{"num_attention_heads": 6, "norm": "rmsnorm", "norm_place": "out", "rope_theta": 10000.0, "attn_scale": 0.177, "bias": "none", "weight_decay": 0.038, "decay_fraction": 0.799, "decay_shape": "linear", "final_lr_fraction": 0.1, "doc_mask": true}
MLP neurons of a small language model. Each row is named by its layer, matrix (up: input weights) and neuron, and shows model dimensions 32-95. Each number is 128 + 32 x the weight over its row's rms, rounded and kept within 0 to 255.
A block is one neuron, or neurons of one layer that tend to fire together. Before each block is what it responds to, as a language model described it from the Wikipedia text at the highest values.

Short word-piece fragments inside an unusual word, mostly foreign personal names or Arabic/Chinese script, e.g. Van G-og-h, F-ik-ret, Yu Sun-b-ok.
L9.up36 [117 148 156 183 128  98 128 151  71 157  76  73 123 119 142 146 157 142  74 160 117 130 180 141 121  90  85  18 114 120 149 119 101 157 136 105 102  64 139 129 147  91 131 139 132 132  76  99 155 103 132 149 109 128  86 124 141 169  35  68  86 100  82 108]
L9.up158 [134 131  85 151  99 102 139 134  81 155 123  85 153 116 159 142 133  82 152 150 121 155 121  76 183 125 128 121 222 131 110 147  86 220 170 119 155 174 103  71 147 117 140 140 148 108  98 133  95 107  85 126 173 191 104 124 133 161 126 126  54  83 124 153]
L9.up185 [ 79  97 101 140 114 120 116 149 132 172 189 145 125 111 147 188  95 135 125 143 171 151 198 146 136  84  98  87 117 120  98 123  87 180 111 129 148  64 134  86 130  79 129 109  66 110 121  59 116 142 112 118  77 120 159  88 150 190 106 161  91 146  91  32]
L9.up221 [ 60 141  97 152 192  96 137 120 110 170 143 159 146 191 169  85  80 144  82 139 151 134 125 148 106 125 118 170 136 127 100  38  54 117  67  95 126  91  86 168 115  99 163 184 123  79 137 153 142 114 119  39  75 101  98  89 103 137 109 134  62 136 146 128]
L9.up267 [123 151 106 113 107 124 162 101 113 141 171 131 142 178 122 150 128 180 151 152 140 128 124 122 138 138 127 131 118 136 174  63  84 152  86 112 156 157 125 138 143  80 139 131  82  73 161 110 137 101 134  75 123 139 148 120 128 139 117 173  78 123 115  63]
L9.up281 [ 88 125 137 187  72 118  78 141  78 167  75  56 144 122 147 142 146  87 101  66 136 134 143 171 144 125 147  93 106 170 138 108  78 185 103 137 161  84 101 139 102 108 142 135 136 117 125  41  53 118  84  98  80 140  97 154 119 128 150  79  73 151 146 141]
L9.up309 [106  87 135 154 117  84 139 120  76 165  66  57 146 149 154 213 118  75 156 187 110 146 137 196 144 165 134  99  63 194 142 160 124 138  89 145 147 124  96 128 125 115  86  94 157 152  99 124  99 115  73  82 152 162 113 135 114 183 110 144  93 160 112 139]
L9.up319 [ 97 124 126 108 119  91 176 144 147 149 148 116 162 150 134  95 108 127 125  97 126 175 160 178 116 104 118 148 125 113  96 121  39 144 116 142  98 111 109 111  88 147  95 115  93 141 117 132 138 123 129  99 109 166 160 129  93 155  74 113  53 158 180 157]
L9.up369 [ 77 128  84 161 111 186 163 164  89 213 124 113 172 109 143 157 126 144 111 180 110 121 143 115 120 106 147 109 137  89  99  82 109 150 164 141 135  99  79 102 155  72 110  98 121 148  62 161 155 120 149 110  62 150 159  94 107  97 133 145 151 124 151 129]
L9.up375 [163 108 114 110 136  89 115 123  92 157 158  67 181 135 126 170 125 125 114 133  59 111 159 154 141 106 155  89 187  88 103 177  35 222 104 109 185 171 121 140 140  96 123 117 132 126  54 141 104 124  92  88 115 165  94 123 124 161 116 178  80  82 140  97]
L9.up403 [112 169 103 115 144 119 114  83 104 171 140  71  72 108 198 173 204 136 134 144 114 171 213 120 156 111 166  85 105 119 116 127 111 140  71 146 186  91 100 119 122 133 129 123 110  97 138 107 101 115 123  91  71 137 140 163 129 200  80  78  85 139 114 136]
L9.up442 [140 106  89 116 143 150 125 148 139 154 100 123 184 132 151 120 146 116 130 141 122 123 158 121 165 122 100 107 102  26 119  44 136 151 127 147 123  99 115 129 164 141 130 134 110 150 127 120 134 119 145  89  81 133 164 141  97 158 127  87  61 121 184  98]
L9.up473 [113 110 103 181 115  83 119 104 125 182 152  94 150 160 104 202 198  18 196 205 128 126 173 160 110 113 110  86  73  98  90  79 145 143 118 134 132 158 113 142 152  80 137 144 131 119 139 121 179  93 156  96 108 112 143  80 145 183 164 116 163 110 158  74]
L9.up617 [121 100 122 165 131 163 101 133  53 161 140 124 130 133 125 175 170  97 111 106 112 121 133  93 170 119  97  62 133 155  96  97  77 159 103 116 123 125 102 119  91 114 125 116 127 119  73 129 152  98  57  96 145 155 155 170 133 154 111 101  76 107  98 121]
L9.up704 [ 85 110 144 114  97 115 174 120 112 181 123 112 132 129 140 133 107 138 151 144  62 124 132 155 162 148 143 137 116  93 144 141 128 143  61 159 133 127  95  82 135 133 121 126 112 118 170  86 163  93 105  56 116 147 146  99 128 123 156  93 103 148  63  94]
L9.up726 [128 142 115 158  98  98  76 122 103 169 164 119  92 106 161 130  91 130 145 192 122 144 158 112 160  75 130 107 142 115 108  92 104 143 146 130 180 126 120 168 138 109 114  75 141 156  92  58 129  94 158 126 144 138 128 135  89 136 118  82  68 118  92  43]

Non-final subword pieces inside proper names and rare words, often the second piece, such as V-uk-ojević, Ts-uk-uba, Tal-uk, van G-og-h, Ph-illies.
L3.up91 [112 144  79 151 145 109 144 143 121 204 114  75 119 138 147 183 112 152  76 116  96 136 226 203 156 110 127 145 122 154  90 126  72 175  85 110 165 159 110 146 124 141 150  98  77 114  98 136 161 120 141 117 110 192 103 166 124 186 164 121 172 112 121 138]

Line breaks and table pipes that begin a new infobox bullet or table row, e.g. a newline before "- Mascot:" or "| St Mirren"; also weakly adjectives before hyphen compounds, e.g. high-quality, best-selling.
L6.up96 [156  77 106 180 140 141 114 130 133 122 117 119 142 145 139 174 134 166 122 147 154 134 169 142 150 149 142 110 160 137 153 131  63 144  91  77  87 146 115 180 198 169 150 119  73 101 192  92 115 139 142  84 178 169 156 111 156 152  74 179  97 146  82 134]
L6.up223 [141 140 144 133  92 158  79 117 119 135 131  99 174 115 161 164 151  51 106 133 152 144 137 130  60 178  85  88 127 130 131 128 117 116 124 115  85 157  93 171  97 117 148 133 101  97 162  61 126 157  84 107 129 170 129 167 104 115  83 132  94 109  76 165]
L6.up275 [101 168 145 119  78 167 100 117 116 130 146 149 162 149 119 179  96  64  94 116 155 165 148 164  98 143 123 127 146 182 102 129 108 110 145 110  76 112  96  64 120  97 168 166 144 125 134  80 122 129  88 106 145 115  86 127 101 150  99 135 139 169  73 177]
L6.up455 [149 193 131 148 150 198 158  99 125 144 123 136 163 140 156 205 157  38 140 123 146 124 163 204 117 159 161 106 150 192 121 125 106 137 135 131 109 145  96 138 132 115 127 135 117 114 126 129 141 155 146  86  97 172 157  71 147  87  87 140 140 150  84 157]

Fires on determiners and possessives that open a noun phrase, such as his, its, The, 's, their, often after of, and, or commas, e.g. of his head, The Phantom Hobo, Lincoln's brother-in-law.
L9.up89 [147  58 128 183 136 130  65 135  94 136 134 121 114 164 165 147 139 200 124 193 111 108 160 146 116 173 156 149 104 103 165 149 102 131 120 135 105 148 120 153  91 120 103 229 105 125 119 125  84 151 130 101 128 149 161 115  98 190  90 144  86  48 117  96]
L9.up108 [141 109 101 145 155 126 108 100 122 131 137 121 120 164  85 132 154 119  75 104 106 188 179 124 117 126 137 129 115 127 119  81  70 132 110  77 123 110 109 104 118  89 114 107  57 107 171 176  69  91 116 133 149 188 205 110 109 181  61  96 129 152 157 117]
L9.up142 [108 135  99 150 151 113 133 103 120 125 154 134 101  83 144 129 113 101  94 172  78 174 139 142 100 167 166 131 135 136 180 113 114 181  70 118  92 173 114 131 109 144 109  89 161 153  92 141 100 122 149 130  99  94 182 120 114 141  71 127  44 151 220 132]
L9.up152 [123 163  89 130 157 119 142 145  95 131 174 102  93 163 109 147 150 104  76 169 109 165 167 136 116 124 138 139 130 119  95 160 112 170 111  80 112 121 114 126  41 184  83 144 147  94  74 155 124 126 133 102 126 118  82 136 160  97 101  59 124 124 150 147]
L9.up199 [125 117 120 160 114 101  90 100 119 133 125 128 118 165  71 103 181 164 122 198 111 170 155  95 118 107 140 190 155 172 154 213  75 174 132  52 110 166 102 128 146 102 102 112 128 135  92 155 138  88 159 103 105 117 120 125 127 131  97  77 121 111 148  70]
L9.up233 [116 186 124  98 107 105 122 115 152 152 106 101 134 195 177 140 123  72 116 176 112 147 171 134  85 122 161 178  67  76 143 148  91 144  66 103 101 122 110 132 160 103 127 168 113 150  74 153 144 106 186  81 172 199 156 138 107 186 154 175 118 148 112  56]
L9.up249 [ 93 109  76 191 199 152 112 121 132 138 114 150 137 114 164  98  98 127 127 109 136 128 155  79 139 127 128 143 144  49  84 113 115 128 156  68 148 137 115 176 139  80 135 141 127 135 138  96 144 130 184  73 128 134 142 110 100 134 103  85 122 124  88 153]
L9.up262 [102 150 177 169 166 181 132 127 115 142 151 163 140 149 117 180 148  72  86 124 113 136 129 129  81  98 127 122  32 179 115 169  57 178 147 125  90 142 105 186 158 125 130 142 110 143 125 133 104 136 169  97  62 165  68 120  99 154 130 123  99 149 131 175]
L9.up274 [142 146 118 105 190 146 102 169 134 149 142 160  83 123 101  98 177  87  89 159 125 104 172 127 137 107 173 134 139 160 135 136 109 130 109 124 105 100 141  86 118 111 116 136 153 145 134 120 118 135 125 164 101 112 119 145  75 163  92 149  99 123 191 109]
L9.up301 [118 143 117 204 165 184 128 123 185 118 108 152 150 129 158 113  98 144  77 111 106 210 141  94 119 141 167 141  97  46 146 113 105 171 120 115 123 136 101 137 127 102 132 133 145 148 123 120 138 105 197  43  89 177 134 110 135 160  47 105  75 111 230 100]
L9.up327 [142 157 135  68 143 139 148 139  95 133 113 128  98 210 146 139 195 131  72 148  67 139 138 129  97 122 215 157 104 111 170 140 109 147 169 174 112 151 119 132  58 129 120 132 162 114 112 199 137  91 126 124  78 157 114 105 148 111 111  74 112 153 183 126]
L9.up416 [155 103 132 125 117 148 152 109  56 156 146 133 155 135  84 116  99 101 147 114 139 138 147 124 153 138 159 141  95 153 118 191 106 154  90 117 133 176 105 115 135  99  91 124 149 124  86 162  92 103 119  90 110 140 138 103 112 166  93 123 130 138 240 132]
L9.up453 [136 125 130 157 149  80 153 178 110 155 166 121 157 116 104 112  92 124  60 112 113 153 170  93  94 159 156 191  82 170 129 124  79 179 157 130 112 100 108 142  48 109  81 236 135 149 112 163 161 110 119 108 120 117 111 135 119 154  91 115 117  83 124 166]
L9.up517 [166 141  97 164 191 109 121 133  96 145 144 107 157 141 126  86  92 166 155 134 146 148 137 119  97 153 140 150 195 133 161 111  89 144 180  65 107 114 111 138 120 155  98 166  74 127  45 143 118  87 102 126  96 131 158 112 106 135  75 101 116 104  91 145]
L9.up725 [191  95 140 148 176 164 134 142 126 136 141 122 159 125 142 171 114  74 151 157 114 138 145 151 161 189 159 182 151 106 128 108  79 118 131  76 129 105 103 126 136 166 111 143  79 146 105 100 108 119 152  64 150 120 114 161 112 125 103  71  56 155 174  93]
L9.up747 [ 80 113 110 132 153 138 151 143  95 134 146 129 151 112  98 201  91 104 119 123 103 187 148 155 164 130 123 102 131 144 171 123  81 182 105 128 127 105  76 116  95 150 102 127  95 136 130 123 123 101 140 112 132 111 122 141 109 123 110 114  70 108 138 150]

Possessive pronouns like his, their, its and possessive 's (Allen's, Queen's), plus opening fragments of split words like tw(ice), g(iant), Pr(inces), Mc.
L3.up154 [177 104 145 160 139 137 139 116 119 108 159 166 131 182 100 132 128 112  52 142 132 130 191 186  95 174 149 171 128 162 225 124 151 109 116 117 100 118 115 120 151 138  48 134  57 149 162 109 167 129 135 104  91 125 123 128 161 120  74  88 104 126 137 117]

Word-piece tokens at or near the start of a split-up proper name, often after a lone capital letter, such as G-ab-riel, James Mad-ison, Z-ab-rina and Gulfstream.
L6.up31 [ 93  97  61 154 144  96 141 138 111 226 101  18 102 162 140 106 171 130  81 133  71 136 160 132 161  92 138 111 137 135 108  91  81 150 120 113 139 112 133 111 125  39 140 129 137 119  84 123 137 102 141  93 143 165 131 146  63 152 162 102 106 122 119 116]
L6.up503 [142  87 147 154 133 156 125 140 103 205 106 110  83 134 140 209 164 124 118 128 105 133 112 182 167 158 104 118 144 187 118 111 115 151 134 151 190 144 117 139  99 118 120 103 137 138 109  90 128 167 141  73 166 176 150 144  84 143 193 145 129 140  81 132]
L6.up522 [145 104 113 121 190 118 122 132  87 189  73  34 119 134 152 140 127 123 105  78  85 154 124 202 172 130 132 126 125 155  84 104  90 118 118 132 115 148 103  91 105 109 173  98 124 132  74 130 166 170 146  88  86 143 124 134 136 195 123 141 108 100 111 123]
L6.up556 [ 99 114 108 149 194 111 115 133  93 179 144  47 130 115 101 176 136 110 154 112 124 119 141 145 159 131 132 122 106 125  79 111 108 118  73 133 163 122  97  71 142  49  95 128 152 164 102 137 122 132  97  82  96 161 146 144 106 157 137 137 137  75  80 132]